MLP neurons of a small language model. Each row is named by its layer, matrix (gate and up: input weights; down: output weights) and neuron, and shows model dimensions 304-367. Each number is 200 + 40 x the weight over its row's rms, rounded and kept within 0 to 999. A neuron's up and down rows have the sign that makes its largest values positive.
After each neuron's rows, "fires in" lists the words (lower case) most often at its 100 highest values on Wikipedia text that the model never trained on; "fires on" lists the tokens most often at its 100 highest values on Wikipedia text that the model never trained on.

L3.gate226,260,163,235,181,183,195,229,254,177,156,268,175,164,177,113,224,207,222,238,224,197,280,211,189,196,248,214,184,172,227,197,189,177,180,237,182,195,166,239,178,221,206,240,211,196,213,160,178,259,156,184,241,193,203,160,185,176,212,180,223,228,259,93,204
L3.up226,227,177,231,149,226,172,194,309,176,130,216,201,171,148,166,238,213,208,281,222,258,245,223,213,185,246,149,165,151,212,224,215,126,225,197,191,242,144,232,191,118,203,179,222,234,180,199,149,241,141,198,198,159,225,139,207,155,151,195,235,215,200,143,242
L3.down226,234,150,225,200,233,195,245,212,176,179,269,150,235,158,220,208,189,264,193,277,180,224,237,180,247,279,196,203,147,111,248,155,145,228,278,240,160,142,203,192,168,232,244,186,233,240,231,197,281,195,209,280,239,132,181,186,209,251,265,213,212,238,146,257
fires in: "took", "to", "take", "into", "taking", "takes"
fires on: "took ", "to ", "take ", "into ", "taking ", "takes "

L2.gate352,154,247,267,126,212,155,173,126,231,135,229,271,210,210,120,167,230,154,225,216,171,164,196,184,197,179,121,174,195,126,190,269,208,200,144,167,132,187,238,217,239,212,198,180,210,192,151,200,229,180,141,208,190,179,161,232,276,227,203,207,267,198,183,126
L2.up352,181,224,243,208,207,184,244,151,193,238,212,194,198,214,136,147,218,111,177,251,230,242,222,215,219,211,196,202,206,170,120,316,120,138,217,178,205,220,153,188,179,239,191,204,173,198,147,166,183,261,118,247,203,205,196,193,209,108,184,203,211,160,220,169
L2.down352,215,144,173,197,210,254,232,177,214,270,225,149,192,242,168,227,190,101,145,148,135,220,223,229,198,155,109,232,123,159,173,344,222,174,188,175,235,223,190,181,162,252,187,211,207,158,207,206,216,232,165,193,260,163,181,240,245,163,234,219,265,222,222,230
fires in: "so", "is", "are", "managed", "reveals", "barbolani"
fires on: "so ", "is ", "are ", "Barb", "managed ", "reveals "

L2.gate235,215,220,172,292,275,188,206,236,206,199,228,226,207,244,162,143,254,171,192,176,159,164,209,179,189,225,206,165,171,175,204,188,209,154,197,190,253,229,150,159,248,288,183,226,202,175,243,172,241,161,255,129,162,185,174,245,166,218,100,177,248,190,251,207
L2.up235,225,200,169,215,163,275,160,172,198,252,271,259,168,240,198,115,226,83,210,239,204,191,162,160,250,189,226,145,264,162,185,164,209,240,216,226,211,241,204,165,230,255,168,188,177,125,209,219,194,166,216,149,175,192,113,183,200,185,178,187,243,202,292,248
L2.down235,224,182,189,251,159,213,214,241,210,144,224,240,199,189,209,152,194,239,108,236,231,236,192,130,191,229,154,176,244,176,121,210,219,168,255,159,215,219,203,176,171,261,161,215,214,171,167,191,229,158,246,141,237,221,258,238,285,186,177,181,171,221,282,164
fires in: "of", "both", "between", "either"
fires on: "of ", "both ", "between ", "either ", "Between "

L2.gate826,107,155,200,212,203,199,181,220,201,198,129,206,138,156,204,205,184,145,205,203,239,212,175,195,182,241,176,189,252,225,276,146,225,205,184,132,167,192,218,212,182,149,238,299,281,233,198,124,207,165,149,257,226,223,154,144,224,224,225,138,230,210,217,152
L2.up826,155,184,254,194,196,241,203,199,205,192,178,190,160,139,214,221,218,177,150,239,190,200,203,216,214,300,266,175,222,228,209,165,267,252,192,194,205,209,219,213,182,155,206,249,226,179,225,173,201,175,172,246,251,191,165,189,258,185,203,161,232,213,178,218
L2.down826,217,169,182,211,176,177,144,208,185,195,233,264,143,177,252,128,199,166,159,213,224,204,194,187,257,192,193,175,181,188,181,165,235,157,170,162,166,188,229,261,221,216,219,167,226,156,174,224,199,176,197,208,254,220,196,250,96,253,166,184,220,196,194,241
fires in: "of", "world", "hapoel", "for"
fires on: "of ", "World ", "Hap", "for ", "Eur"

L8.gate53,178,164,184,207,159,196,172,164,199,191,267,144,233,95,254,193,258,191,240,238,184,196,241,213,267,186,253,205,255,207,153,181,184,224,174,264,221,250,259,216,184,169,219,229,142,260,144,234,198,215,175,173,173,245,252,203,196,250,198,85,222,236,226,198
L8.up53,228,121,234,201,196,175,210,207,259,174,220,201,225,176,240,188,187,180,219,272,218,258,240,170,171,229,269,195,148,203,219,263,182,238,165,228,257,243,247,173,174,161,229,201,156,211,189,175,237,163,204,168,223,159,222,224,111,195,276,188,212,222,144,202
L8.down53,172,210,165,262,207,149,120,203,204,188,245,250,197,167,157,200,272,187,221,201,198,184,224,124,241,189,172,188,177,172,155,200,221,196,100,201,198,193,217,227,165,234,219,228,193,258,195,230,184,172,188,166,179,232,192,199,195,237,224,190,235,223,225,195
fires in: "by", "of", "for", "in", "with"
fires on: "by ", "By ", "of ", "for ", "in ", "with "

L2.gate661,157,135,232,170,207,191,224,154,265,196,169,221,188,236,169,189,169,195,213,206,235,232,158,240,137,195,163,165,211,258,155,199,281,208,201,245,245,220,253,164,131,222,248,215,239,209,190,223,204,130,215,186,143,235,190,164,172,178,178,152,191,182,206,215
L2.up661,200,163,234,200,156,176,245,175,234,178,179,253,220,163,174,250,248,192,235,134,315,265,184,296,134,174,167,221,306,228,198,150,256,251,177,193,206,292,236,161,150,169,277,241,163,229,233,232,177,157,191,195,185,178,229,209,156,135,120,184,200,238,206,209
L2.down661,182,219,182,120,218,255,262,134,243,216,209,204,152,251,113,166,146,250,212,215,213,267,224,177,138,134,174,149,201,216,160,176,134,201,174,222,151,128,210,221,151,222,212,208,236,149,209,192,174,204,272,206,192,218,210,169,154,163,200,228,157,175,246,201
fires in: "would", "may", "people", "users", "could", "players"
fires on: "would ", "may ", "users ", "could ", "players ", "people "

L4.gate323,150,220,174,154,98,154,248,182,250,167,210,215,151,220,133,157,233,206,190,174,194,153,251,185,214,181,220,273,159,249,147,206,220,232,287,198,196,264,275,217,142,233,258,226,227,239,219,207,230,205,192,183,190,232,197,214,233,164,159,173,173,136,193,227
L4.up323,265,203,182,194,163,166,206,124,211,188,200,87,235,206,226,212,195,192,160,212,132,203,185,264,201,243,217,230,134,184,158,333,226,178,193,225,215,167,218,192,182,280,209,196,249,191,204,178,170,154,173,204,181,229,189,253,219,174,215,145,212,200,191,254
L4.down323,265,161,231,215,237,249,261,224,203,156,217,153,195,144,174,282,245,244,220,226,133,217,187,176,182,191,221,192,232,192,203,262,156,175,182,156,191,90,147,227,208,194,228,152,217,194,223,222,153,166,146,105,149,182,178,259,192,170,225,258,224,282,190,170
fires in: "a", "more", "to", "s", "come", "back"
fires on: "a ", "more ", "to ", "s ", "come ", "back "

L5.gate73,149,226,173,159,169,208,197,146,148,191,162,158,167,197,144,165,160,121,242,206,174,214,222,237,201,212,145,173,195,216,158,172,122,113,189,144,269,239,251,205,170,255,219,207,192,204,322,204,190,162,220,245,271,210,169,181,164,172,165,176,186,280,200,197
L5.up73,213,174,169,219,192,247,306,122,180,219,260,166,234,211,122,178,167,222,266,161,186,188,282,176,206,203,245,150,224,211,193,169,231,149,212,189,148,308,236,154,132,243,229,223,280,196,250,171,201,261,205,151,272,189,198,186,215,139,226,168,170,218,166,189
L5.down73,244,232,196,218,225,238,196,177,239,225,257,149,176,185,142,221,193,224,204,185,202,245,226,230,184,190,188,237,190,194,163,240,186,156,203,194,201,168,172,177,130,268,212,149,178,200,279,239,207,325,224,157,175,209,174,173,248,206,269,220,163,212,283,273
fires in: "can", "to", "may", "not", "could", "well"
fires on: "can ", "to ", "may ", "not ", "could ", "well "

L3.gate523,228,230,191,214,222,148,178,170,159,248,231,141,247,227,169,172,199,142,232,154,227,169,144,193,232,249,243,157,166,287,179,170,198,221,160,159,158,172,187,213,183,178,210,242,274,177,209,194,241,187,149,136,185,152,201,243,235,275,263,147,253,160,219,168
L3.up523,209,136,192,123,250,211,229,148,217,197,272,157,233,154,208,188,238,158,183,134,261,171,214,164,249,206,167,177,175,227,198,192,174,276,151,239,135,212,218,164,152,240,231,193,289,221,183,243,175,249,217,96,169,217,126,217,266,234,234,194,176,161,151,245
L3.down523,189,160,133,200,219,189,228,193,202,162,204,84,237,121,215,188,221,288,166,145,170,129,217,238,181,224,244,211,215,279,253,178,165,230,148,233,138,209,191,176,234,219,234,195,245,165,207,155,150,246,194,190,143,191,137,258,242,219,198,172,222,191,86,234
fires in: "is", "a", "was", "an", "this"
fires on: "is ", "a ", "was ", "an ", "This "

L3.gate962,166,141,207,150,191,236,163,160,157,133,107,117,171,214,208,210,186,220,190,197,158,199,207,276,199,209,117,254,195,157,206,215,177,209,223,185,185,220,143,150,215,188,184,211,154,194,150,235,232,108,167,172,207,169,193,179,187,246,266,177,131,210,241,188
L3.up962,214,201,248,178,214,183,218,164,205,184,152,165,217,214,195,220,165,177,202,173,218,184,154,192,184,222,204,237,146,257,217,204,227,203,196,283,188,232,205,191,194,138,265,165,224,203,164,94,273,161,195,224,173,204,241,212,176,172,241,147,184,174,146,236
L3.down962,174,240,217,145,207,226,174,145,222,236,192,191,263,189,246,215,241,118,185,230,190,147,187,199,144,207,191,222,187,169,171,219,130,228,194,232,230,171,209,155,139,129,198,173,193,196,182,227,205,188,207,210,152,250,242,201,210,248,202,226,158,215,232,180
fires in: "part", "place", "w", "at", "a", "become"
fires on: "part ", "place ", "W ", "at ", "a ", "become "

L9.gate327,208,224,156,185,212,204,243,167,163,252,144,255,225,247,169,154,249,163,175,252,160,199,162,199,287,212,219,179,229,207,168,166,205,239,171,209,182,163,188,215,225,184,118,159,243,234,226,193,221,183,170,254,237,155,309,139,190,186,220,191,212,124,258,176
L9.up327,142,231,246,212,145,184,196,178,203,194,240,268,216,225,181,188,248,218,179,214,194,228,165,195,225,138,268,252,209,179,209,144,199,216,147,213,226,185,241,204,177,141,227,259,159,170,137,204,149,174,273,138,227,243,285,210,140,215,192,128,161,221,152,151
L9.down327,182,178,135,218,195,191,189,196,174,242,174,279,154,201,184,205,237,166,179,188,238,162,123,216,130,176,188,184,208,193,128,204,213,211,189,208,187,101,183,174,163,211,177,191,178,189,273,175,212,234,173,115,165,234,240,207,214,251,190,115,230,172,267,138
fires in: "as", "is", "was"
fires on: "as ", "r", "is ", "was "

L2.gate386,199,210,165,181,265,211,168,123,151,200,188,152,193,164,252,247,206,192,231,152,167,237,194,251,182,222,238,218,266,179,176,250,176,165,217,200,256,208,217,212,204,227,268,157,128,193,216,170,261,168,201,209,168,215,193,183,156,298,257,172,238,138,141,180
L2.up386,231,198,152,260,227,207,174,113,256,200,235,167,189,158,159,310,272,187,272,109,287,267,227,239,213,265,181,269,218,254,242,209,172,265,228,199,161,161,181,107,185,229,219,199,200,186,179,203,248,174,148,182,106,159,249,129,233,211,148,115,253,245,197,220
L2.down386,161,119,236,202,213,155,237,193,231,184,166,213,208,184,242,247,169,307,292,138,182,236,197,231,212,234,213,287,181,208,258,257,256,232,175,196,153,180,114,115,191,178,91,139,230,204,161,144,179,169,174,225,171,160,236,141,182,184,244,183,197,252,253,227
fires in: "of", "to", "into", "from", "in"
fires on: "of ", "to ", "into ", "from ", "in "

L2.gate165,166,247,189,146,146,210,171,210,135,175,220,196,217,177,160,240,252,231,196,235,193,173,246,224,196,196,142,249,98,256,231,144,151,190,186,156,87,182,193,158,224,262,116,245,161,213,230,205,162,177,223,137,202,114,149,185,215,224,173,132,153,193,187,230
L2.up165,190,201,279,158,156,219,186,201,133,175,221,242,252,161,191,218,241,191,216,193,229,204,242,187,112,176,149,187,108,243,199,180,175,207,196,86,126,125,196,160,226,211,177,268,150,213,173,231,223,167,195,170,215,129,212,183,202,214,188,189,203,165,188,196
L2.down165,252,211,195,135,182,225,185,198,186,199,229,194,282,155,129,172,233,242,222,256,140,233,223,213,196,233,157,249,121,195,229,186,180,111,158,181,213,107,184,167,195,214,147,244,206,208,208,223,174,210,222,210,212,153,167,188,213,166,225,186,131,178,128,218
fires in: "came", "took", "take", "taking", "taken", "come"
fires on: "came ", "took ", "take ", "taking ", "taken ", "come "

L8.gate592,175,208,206,203,234,231,154,137,214,214,228,224,286,171,127,224,205,257,269,278,168,211,203,130,226,226,259,250,231,211,288,222,174,230,186,226,157,182,295,237,205,107,196,193,173,188,260,285,272,240,122,198,277,204,144,204,171,269,175,191,147,220,177,194
L8.up592,211,151,188,214,252,128,174,240,272,229,128,138,197,253,199,210,244,265,236,248,184,236,244,155,188,146,163,262,207,176,170,230,218,142,166,193,208,194,199,186,208,181,263,318,119,199,234,189,180,147,171,167,300,194,185,236,206,134,219,235,196,264,214,217
L8.down592,244,146,191,210,186,199,188,161,220,184,201,268,185,128,165,205,268,76,130,160,173,192,221,207,257,227,229,217,204,200,187,245,218,135,236,124,340,162,243,150,118,196,235,170,203,214,166,206,195,171,248,183,233,202,190,202,175,246,151,253,230,245,266,225
fires in: "of", "and", "to", "without", "into", "for"
fires on: "of ", "and ", "to ", "without ", "into ", "for "

L9.gate942,182,208,263,190,245,216,153,213,220,209,180,189,167,208,174,242,156,241,191,134,262,179,275,239,76,114,213,242,235,254,171,232,272,240,228,240,135,150,183,269,177,192,141,244,276,262,221,185,168,237,132,148,169,134,177,218,125,223,195,175,196,182,140,148
L9.up942,202,233,260,215,196,237,224,216,210,185,192,186,206,216,249,258,136,193,212,277,200,228,222,203,154,216,185,131,209,148,267,255,132,129,265,133,212,212,265,140,244,251,213,156,175,210,247,193,229,200,138,168,282,149,196,192,237,184,160,217,173,217,216,237
L9.down942,189,313,184,206,248,178,216,242,144,199,248,139,211,92,199,269,192,235,169,155,112,218,190,270,193,175,193,211,195,188,224,190,202,228,157,176,205,187,155,231,191,231,224,148,225,214,177,173,220,199,139,226,183,196,239,177,183,216,169,198,219,96,190,198
fires in: "an"
fires on: "an ", "t", "th", "int"

L2.gate686,177,184,167,231,176,315,235,175,206,216,239,270,240,217,251,172,263,164,159,234,164,198,129,190,178,110,189,231,148,236,160,198,205,176,275,213,248,203,203,161,184,193,119,205,176,211,160,291,202,183,127,118,260,224,191,165,225,198,226,175,274,240,202,264
L2.up686,221,110,151,248,284,170,162,230,191,213,237,308,228,239,181,130,180,164,323,166,239,145,175,148,143,329,160,247,232,153,237,153,173,231,199,180,153,269,230,175,212,204,158,165,195,109,270,213,264,190,162,185,206,211,165,197,287,188,169,166,193,177,313,226
L2.down686,243,194,194,245,157,208,110,172,231,234,175,242,158,192,249,201,187,187,230,255,218,152,143,240,182,229,209,192,227,211,186,170,206,90,255,249,132,204,197,189,211,270,97,191,238,157,162,260,166,212,240,129,194,236,266,214,204,192,169,258,197,214,185,218
fires in: "of", "as", "including", "like", "to", "between"
fires on: "of ", "as ", "including ", "like ", "to ", "than "

L8.gate284,260,200,196,191,210,167,172,220,136,180,229,187,187,197,277,172,208,142,250,233,235,219,165,188,257,215,231,154,159,257,160,217,176,284,211,204,251,200,287,212,199,250,162,211,122,194,145,167,240,213,207,201,121,177,150,245,241,118,172,138,177,194,143,235
L8.up284,182,114,211,186,214,215,243,292,235,264,230,225,192,180,203,164,210,237,238,134,158,159,199,193,186,215,149,247,143,198,177,219,204,163,244,237,241,207,160,164,145,233,276,246,235,232,169,216,181,239,172,219,201,214,172,297,130,257,241,177,182,220,165,259
L8.down284,236,177,190,120,198,155,301,204,195,176,181,222,203,169,244,173,203,146,269,149,254,238,177,178,131,183,148,215,174,231,144,224,178,209,215,191,187,203,232,278,175,173,157,259,135,288,217,133,235,130,158,179,174,166,198,235,265,197,213,179,208,212,176,196
fires in: "to", "for"
fires on: "to ", "for "

L9.gate475,233,189,229,142,252,189,180,240,255,210,154,265,242,142,198,165,157,190,207,214,247,245,175,174,198,163,205,190,211,244,165,225,158,255,136,179,133,188,297,198,167,276,205,129,262,248,215,256,194,198,202,192,190,126,167,205,127,195,176,169,206,134,257,240
L9.up475,231,198,161,103,294,228,238,228,169,208,249,216,161,240,216,150,185,170,149,231,196,196,208,235,179,129,229,203,218,279,204,230,216,252,152,167,208,204,226,241,142,258,193,166,162,247,212,202,171,175,224,204,173,147,176,106,286,245,151,249,255,250,206,273
L9.down475,191,175,242,164,158,152,170,100,193,197,228,207,245,270,251,162,164,201,156,236,224,180,225,159,218,139,198,159,205,255,203,195,158,209,273,199,137,212,175,218,243,280,179,139,210,223,215,216,190,135,208,272,218,179,211,193,231,214,181,219,199,201,235,222
fires in: "of", "service"
fires on: "of ", "Service "

L2.gate843,181,116,267,235,211,149,193,228,187,211,239,232,154,254,159,201,177,229,225,185,203,235,259,214,252,178,210,212,160,228,188,249,211,228,207,194,239,266,253,177,164,274,165,269,179,165,273,222,177,135,190,223,184,187,234,162,182,146,179,232,186,161,145,277
L2.up843,154,133,234,212,214,185,221,182,190,216,218,255,241,260,191,226,121,213,221,197,170,278,218,212,263,163,219,238,241,197,204,187,178,175,210,145,229,266,206,155,188,260,222,229,225,191,302,210,165,134,245,256,172,215,258,134,192,154,178,172,218,189,118,280
L2.down843,193,218,249,254,214,188,212,204,219,191,286,271,223,248,141,190,181,261,211,192,152,228,180,193,233,163,264,245,177,215,147,241,160,221,138,169,190,215,154,133,236,236,193,263,288,176,267,262,180,117,212,244,211,230,186,164,211,165,217,194,174,161,144,232
fires in: "can", "may", "will", "should", "would"
fires on: "can ", "may ", "should ", "will ", "would "

L4.gate938,194,187,195,152,198,154,128,285,219,226,181,173,214,182,175,210,235,287,217,322,215,172,235,132,236,208,160,196,176,255,206,239,197,198,141,257,134,158,214,197,187,211,236,207,131,248,260,195,187,184,172,158,235,225,174,160,172,149,268,207,210,218,165,151
L4.up938,171,193,179,222,112,211,213,262,227,181,145,259,129,232,156,157,275,190,255,221,165,185,223,205,163,255,187,152,159,246,204,235,147,176,221,289,177,198,201,115,185,241,289,195,217,167,217,232,232,223,248,192,200,167,98,158,172,230,222,100,198,222,200,257
L4.down938,239,170,233,206,207,278,229,217,203,225,223,101,188,221,261,155,259,237,161,155,168,284,198,170,175,210,220,188,216,182,177,214,189,268,278,154,213,180,242,195,176,137,270,201,235,215,215,144,207,232,131,202,232,214,218,251,171,193,209,181,224,247,187,228
fires in: "of", "such", "a", "own", "first", "to"
fires on: "of ", "such ", "a ", "own ", "first ", "to "

L2.gate726,156,190,269,254,206,275,168,174,193,176,232,184,177,195,182,183,279,186,180,266,225,275,249,138,247,228,115,246,105,178,144,205,207,180,180,145,210,217,269,193,196,193,195,148,222,215,172,254,192,245,213,207,304,173,301,210,229,222,127,191,172,209,228,194
L2.up726,264,139,190,257,207,192,219,221,250,199,214,162,151,198,145,241,248,177,228,192,162,238,209,93,224,199,150,215,219,190,207,245,182,221,140,224,180,253,217,224,214,160,195,159,218,177,174,330,205,228,200,258,265,242,155,199,251,213,179,212,181,185,287,202
L2.down726,236,189,121,191,248,310,264,200,248,158,197,283,224,226,194,230,192,154,199,260,256,187,222,199,188,220,179,163,195,180,151,196,228,88,212,127,176,206,204,227,253,229,246,222,173,249,213,179,164,227,211,226,181,174,274,205,125,231,201,190,235,205,196,215
fires in: "to", "by", "later", "into"
fires on: "to ", "by ", "later", "led", "into ", "ently"

L9.gate220,224,153,187,172,184,152,197,185,221,169,151,197,293,143,196,198,172,231,245,253,179,208,197,291,274,194,136,271,255,249,185,168,195,169,244,272,127,229,216,215,155,185,191,232,172,181,193,265,202,197,96,235,171,231,172,209,271,206,225,140,179,192,241,196
L9.up220,174,233,221,196,192,165,237,202,176,252,189,262,224,172,232,102,252,165,214,215,107,248,152,210,166,213,117,210,266,260,139,202,190,301,231,146,193,324,193,217,165,163,202,175,223,178,240,177,178,211,224,259,165,239,197,179,225,169,198,198,159,251,261,200
L9.down220,164,156,152,178,138,156,165,194,147,183,143,141,238,212,157,246,212,114,169,200,255,233,129,242,161,176,160,211,235,166,183,210,240,262,220,168,239,189,128,227,193,139,204,193,206,176,165,173,222,140,176,208,147,199,252,127,205,217,227,141,177,247,201,249
fires in: "was", "as", "were", "of", "the"
fires on: "was ", "as ", "were ", "of ", "the "

L4.gate345,154,190,146,217,264,212,188,238,279,230,166,146,220,97,237,224,169,294,260,150,249,174,193,190,179,162,138,147,172,244,220,212,151,200,255,216,188,183,163,191,160,226,223,177,201,228,190,220,212,183,158,230,196,205,227,231,223,226,172,206,177,146,199,160
L4.up345,150,169,228,184,239,130,220,189,309,156,156,169,192,222,241,214,228,206,242,196,272,170,91,137,172,136,180,153,169,312,211,197,107,185,204,215,238,216,174,149,154,236,183,183,235,160,139,178,213,234,243,220,128,238,220,301,272,226,144,209,187,167,187,174
L4.down345,161,110,143,238,191,168,243,169,196,142,167,187,199,166,229,217,239,133,147,191,235,195,176,203,169,189,262,208,235,260,247,171,190,178,209,223,176,252,162,215,230,139,238,257,226,211,216,217,173,152,149,150,200,273,211,255,217,168,225,189,198,199,190,276
fires in: "to"
fires on: "to ", "air"

L2.gate94,196,282,185,108,206,189,251,177,199,190,160,341,150,146,215,203,203,187,215,271,204,95,178,191,213,165,171,242,226,196,195,222,112,284,242,180,163,189,221,213,174,187,165,251,160,154,186,212,297,157,244,191,178,243,173,203,182,213,213,171,254,244,235,137
L2.up94,260,177,266,163,130,191,231,228,267,195,194,194,181,233,248,194,182,178,201,199,189,151,207,203,172,200,207,175,150,175,233,288,187,252,176,219,208,155,210,186,149,189,188,135,166,222,104,242,177,124,206,217,208,212,190,213,228,207,215,199,218,241,177,231
L2.down94,200,181,231,206,182,264,188,157,169,200,243,242,169,122,241,142,159,216,189,210,152,140,141,191,244,265,247,219,203,211,220,253,191,153,175,214,147,155,170,191,126,272,194,180,217,241,169,162,122,274,179,135,112,188,200,211,252,164,178,195,187,254,214,250
fires in: "as", "provided", "provide", "providing", "joined"
fires on: "as ", "provided ", "provide ", "providing ", "joined "

L2.gate537,210,178,231,219,261,216,191,216,241,158,189,147,223,153,193,145,203,146,212,144,282,233,207,132,209,207,159,155,277,201,141,253,221,157,191,191,200,306,207,180,216,215,245,211,151,184,252,278,232,123,147,162,223,252,102,178,259,158,221,209,220,139,268,178
L2.up537,252,243,274,173,195,200,252,238,254,135,177,190,220,261,200,161,198,224,200,169,258,172,162,168,194,219,173,211,156,171,248,179,187,175,164,198,213,179,133,218,230,170,184,156,153,241,259,194,227,203,182,193,221,182,121,187,240,90,151,137,291,180,194,167
L2.down537,101,212,188,181,192,170,186,186,183,197,195,255,212,229,236,280,235,63,230,239,93,178,192,273,166,206,220,231,192,183,180,203,213,282,224,260,217,271,180,277,194,204,194,229,178,182,163,198,181,188,212,263,156,133,247,237,167,244,149,164,165,197,174,257
fires in: "a", "of", "in", "as", "at"
fires on: "a ", "of ", "in ", "as ", "at "

L2.gate202,242,190,215,154,172,212,161,244,198,236,260,169,152,224,288,204,308,201,160,123,262,189,174,145,203,125,186,225,202,152,203,208,220,153,230,252,217,155,203,126,131,173,194,222,137,223,157,236,244,199,252,261,185,173,183,251,183,144,200,216,223,198,243,101
L2.up202,227,140,158,162,268,249,132,248,168,254,229,221,167,216,238,179,227,184,159,162,309,250,183,180,243,176,175,152,272,204,240,282,183,234,241,200,235,191,156,168,198,181,277,212,163,180,212,174,193,196,244,238,175,154,220,226,200,192,189,219,214,194,211,224
L2.down202,232,206,194,205,202,192,224,139,213,214,203,199,162,159,189,185,205,191,155,170,268,179,182,143,137,186,142,215,95,200,241,225,210,188,205,174,225,89,235,185,191,210,202,222,197,201,229,196,204,302,232,209,154,170,126,169,274,210,217,194,262,207,248,143
fires in: "to", "of", "scientific", "in", "for", "reflects"
fires on: "to ", "of ", "Scientific ", "in ", "for ", "BA "

L2.gate274,167,196,217,168,216,261,207,188,219,182,138,221,196,210,174,183,285,200,158,177,208,238,229,173,213,188,191,201,182,200,201,168,152,198,234,143,229,195,129,235,183,226,184,195,213,232,168,239,219,193,183,171,233,168,189,177,158,194,198,226,150,247,238,252
L2.up274,240,168,185,200,176,231,218,213,238,224,202,269,156,240,179,183,225,148,125,203,86,198,184,114,234,176,270,211,209,215,138,191,174,200,197,182,215,178,155,219,207,251,147,177,249,142,199,208,171,217,231,183,277,240,214,212,129,182,225,227,240,211,282,217
L2.down274,165,197,192,216,204,186,192,206,224,222,159,286,259,195,149,243,161,105,175,180,199,148,299,199,238,182,193,202,247,160,302,201,226,106,177,166,119,200,186,191,117,222,160,172,157,169,158,152,197,237,150,237,226,251,225,188,131,164,169,265,240,230,246,210
fires in: "to", "from", "by", "into", "with", "revealed"
fires on: "to ", "from ", "by ", "into ", "with ", "revealed "

L2.gate348,200,203,272,187,208,202,206,190,262,219,221,200,208,155,206,139,172,268,282,167,204,207,165,180,223,205,168,261,234,231,176,212,222,200,117,212,253,190,87,239,202,190,289,155,212,197,162,221,273,194,193,279,260,163,229,242,237,180,138,134,212,174,218,220
L2.up348,239,213,221,207,163,174,107,203,241,142,233,162,150,163,302,156,252,155,170,161,259,265,193,147,187,169,226,277,233,141,74,252,288,161,197,191,205,245,151,190,198,254,274,198,316,211,232,260,232,204,193,197,224,201,176,219,228,230,146,234,218,208,232,208
L2.down348,184,207,166,194,173,163,136,136,185,141,188,158,228,260,252,261,159,145,156,167,202,212,236,256,111,203,167,217,207,169,152,156,200,184,225,203,208,202,191,194,206,177,177,255,326,258,260,262,182,192,187,218,155,175,223,155,206,267,233,228,224,170,203,164
fires in: "of", "after", "to", "when"
fires on: "of ", "after ", "to ", "when "

L3.gate102,204,282,206,232,195,240,229,212,171,130,229,236,153,226,163,173,170,147,212,224,160,167,247,205,151,135,208,220,180,193,179,216,203,209,218,227,161,140,264,178,243,194,207,176,155,218,245,198,175,165,213,179,223,195,208,224,167,173,230,212,216,284,206,211
L3.up102,195,128,197,162,230,183,220,203,156,241,218,226,177,148,147,198,237,176,223,153,270,200,155,266,111,195,198,216,148,229,198,144,205,168,248,268,199,240,165,184,164,190,201,138,284,216,161,202,204,187,217,217,222,159,272,250,206,250,181,196,172,150,156,147
L3.down102,176,257,254,128,147,175,258,184,208,250,139,248,180,150,230,228,132,225,244,239,242,267,172,186,169,176,212,181,151,218,196,243,144,168,250,242,201,229,231,212,129,212,237,153,195,194,187,247,246,212,204,241,236,208,208,174,189,265,231,199,266,191,222,200
fires in: "of", "2018"
fires on: "of ", "8"